Weights of a small GPT-style language model, trained from scratch on English Wikipedia.
Architecture: rotary positions, tied embeddings, attention and MLP in parallel.
MLP neurons of a small language model. Each row is named by its layer, matrix (down: output weights) and neuron, and shows model dimensions 48-175. Each number is 500 + 50 x the weight over its row's rms, rounded and kept within 0 to 999. Numbers have three digits each. A neuron's up and down rows have the sign that makes its largest values positive.
Before each neuron's rows is what it responds to, as a language model described it from the Wikipedia text at the highest values.

Line/heading ends. Newlines ending a line before new content, strongest after a page's one-line short description (e.g. American politician), plus closing == marks of section headings and table-row ends.
L7.down113:516591547454509399500543585507439574550543567489540552485489486449417426471527502507571454433553520432574501536492457507538515464489498523594493549453507505453441426477500513482549520598587545471435496511511484465499487543475455519384510472517487537524481521483506491555493577562504479484499432480559448417487416579446477387553504542545470513506486532420565504539523538526496426508497

Mid-word s/ed fragments. Word-continuation pieces inside longer words, mainly "ed" in participles (lowest-ranked, pre-stressed) and "s" inside names (Lausanne, Hussain, Shrewsbury).
L7.down127:509422435523434532560526452482500468559535473536420495490493485459515513435487520459430440440525539453434463502450547503412491531543538528468500477453517667464604565569482518484535493570447449456537431537467539392443419490510537545571565506519502409490479480528527486454492516548500573468535493540568441487563436476457549544545468542522533502445422553479505472569436408553371556476505

Word-final suffix completions. Final suffix pieces that finish a word split into several tokens, especially -ed ending hyphenated compound adjectives: foul-mouthed, family-oriented, pre-stressed.
L3.down252:480380533534462505447475527604598570482505566473458480495575416495533526517414512519504539422522507532523530520571485533472527498594560481469561506462410570458484512521447479454467476598450492504480491510603428548429536582481491589459480547527513497454464597516456537436548478641430492366597480478528533474533471565408512503504510514472578449505549514493513502478570530547416491419385

Mid-name subword pieces. Second word pieces inside split proper names, mostly "s" after a short start like Le-s, E-s-sex, Pra-s-ad, plus "bat" in La-bat-ut and Com-bat.
L2.down230:492487481494477417518571525502429623530565469558463463458576479499526394470481516426604486498448594522435541450509512596494504503456568437474575457466421582518514517489542578489605546441459488596474430565463542423519530515522481509535542457399533587496513586380519564495428495515529474529505490475456423468467527540567539453422532476435549502459506475506583523527525485470546475526405

Mid-word subword pieces. Short subword fragments inside longer words or names, split across several tokens, e.g. protop-or-phyrin, Scand-in-avian, philo-so-phical, leuk-oc-y-te.
L7.down96:463513476428493554561483500481538451510528524427458523443522520515448498514407471456540495434480467437577482499537471520503499561543517423421510477555414541409421599517471545514510540583385527553530459500493580516478486441474570504494458438440533453374522429466521495466528502422539497494503483414466441473425527458569444549458441519448504582503397565438479547482520551565368520541501

Final word-piece endings. Short final pieces that complete a longer word split into subword tokens, mostly vowel endings of foreign names, places and scientific terms, e.g. Giusepp-e, Tolu-ca, Pirae-us.
L3.down279:527527501393438525580485453520466541487458539483550546500495467507530488457480543491447473489466535438443525486506465555545526487570449542439509539503509514411557496495601446480401474556452498490562458515508499467570532568425475496484426511453635512503460452473493448469446462502558444521494473522468588502498563480446445509462477493507417579537528484603475516588516498564512467476502

Name particles and connectives. Short function words inside multiword names and foreign titles, especially van, de, la, aux, and, plus some mid-word fragments.
L7.down30:440476510482546622425507463576418448575506435465425476449660589577504556581530598509524454447553460453526425537538431508488534436519478597588504529527546526453534506494514436448539445503492451505499433506483406481455456529453496479392558496405507571534489468579448464541500604410539510612508497431552418558486479516480560482456570479531542523506417497574533544448484573517374516536549

Foreign conjunctions und/et. The German und and French et linking words inside foreign-language titles and names (Schwarz und Weiß, Musée de design et d'arts); also the 7 in ISBN 978, and scattered word-start fragments.
L3.down166:435474491452489467462387585511443535494593465520489452595578542469480506452429477373501512534494462445494442566486419470559530505445532545478547483575507542579524494591463468588521561470504503455465479526483509439575462496474584471504503466547498411533543530562493447445495462444467431610541540540508551532538411540467465503471510527446555490580472441517537643430550492449508559533521

Section heading closers. Closing == or === marks that end wiki section headings such as ==History==, ===Track listing===, ==Climate==, plus some table separator rows.
L2.down158:563501534484582513422467501654462439512520497528512565528424387464494474538488530502434471497496536600510529485534461479336466445444574462492479414540363448472504552506436504499475615562498480526532438471519378507556585558501507579488485502427618436519540472486497518451552479487500500646525512529606484465494520525405531541475484534530486483518506520504425548509439536505454559543431

Quantity and partitive words. Words that open a count or subset, mostly "of" after total, number, one, group, or fleet, plus quantifiers like many, some, several, and "there are".
L3.down241:501501531532446480474524598486455502479451537397532463446506514500605449488411524542460601516452567551467527525478433486475421583380444544467467514494448500554560465500504386518580595524465549410530464518468504558497442548529472545526532503563490550552506510437505470450671524452532399492534494399471406494480492579416522541499503437580550472571506529503464496552522505454606432574511

Mid-word name fragments. Short word-piece tokens inside rare or foreign proper names and uncommon words, just after the first syllable, such as Nod(dy), Mla(d)ji, Pa(th)finder, Cla(d), copepo(d)s.
L2.down22:553542531507433473521486373517523593381488478423386468594492550524596552480558460478504426506473442555417529482498486486616461473529482497476511493417480451486498550481579480467500567411591528413501556516517566529556530456388539573495589463523488463448560466395457514537424462566533497460487544547470516471419542391537540528424509551499638493483475501503523577552432564597513561502488

Section and paragraph boundaries. Fires on the closing == of wiki section headings like ==History== or ==Cast==, and on line breaks ending a paragraph's final sentence.
L3.down217:545495550535525529516576514559510473607508439462486412528441423444494448575542465486538508439546506510430488479519579476491490509519460458533410575506497489489509441502519509525502430500550492518471466472592397537557560437554537539491508476448436588549484485522489481543541515526507568574525450446390498490343412542455491549471490549515488541420460505518573560516523508587502562500541

Main verb after subject. Main verbs right after a subject, especially in reviews and sports bios (gave, called, made, took), plus "of" after one/list, and blank lines ending infobox lists.
L7.down58:423487443529577478520533489481514495531496511492537601463483541462514363515407487499411572475485567456490505585494500461518518525502584517416493550523448563468427444583547548471473552555538487486527542523474470543565512444420530496521565507541512528532510492543464497521547507471496453415569482528544506520514570547528588559469523537563398557420392551366556531524508507569482517451576

Partitive "of" after one. Mainly the "of" in "one of", plus other part-of-a-group words such as each of, none of, among, all; sometimes random mid-word pieces.
L2.down146:551583501472504470529473544524548475479532471461435428423404523478530575500415505582472542500529460523466478537497497562562515502447447610534490499510417551526399455545510460595448451511451433475489513527460395540514514554463491491485468512465568484492448502510513466438465562511580565461457485483519475630537490520446527509389514432489579566568530440480456573435432499529572403585388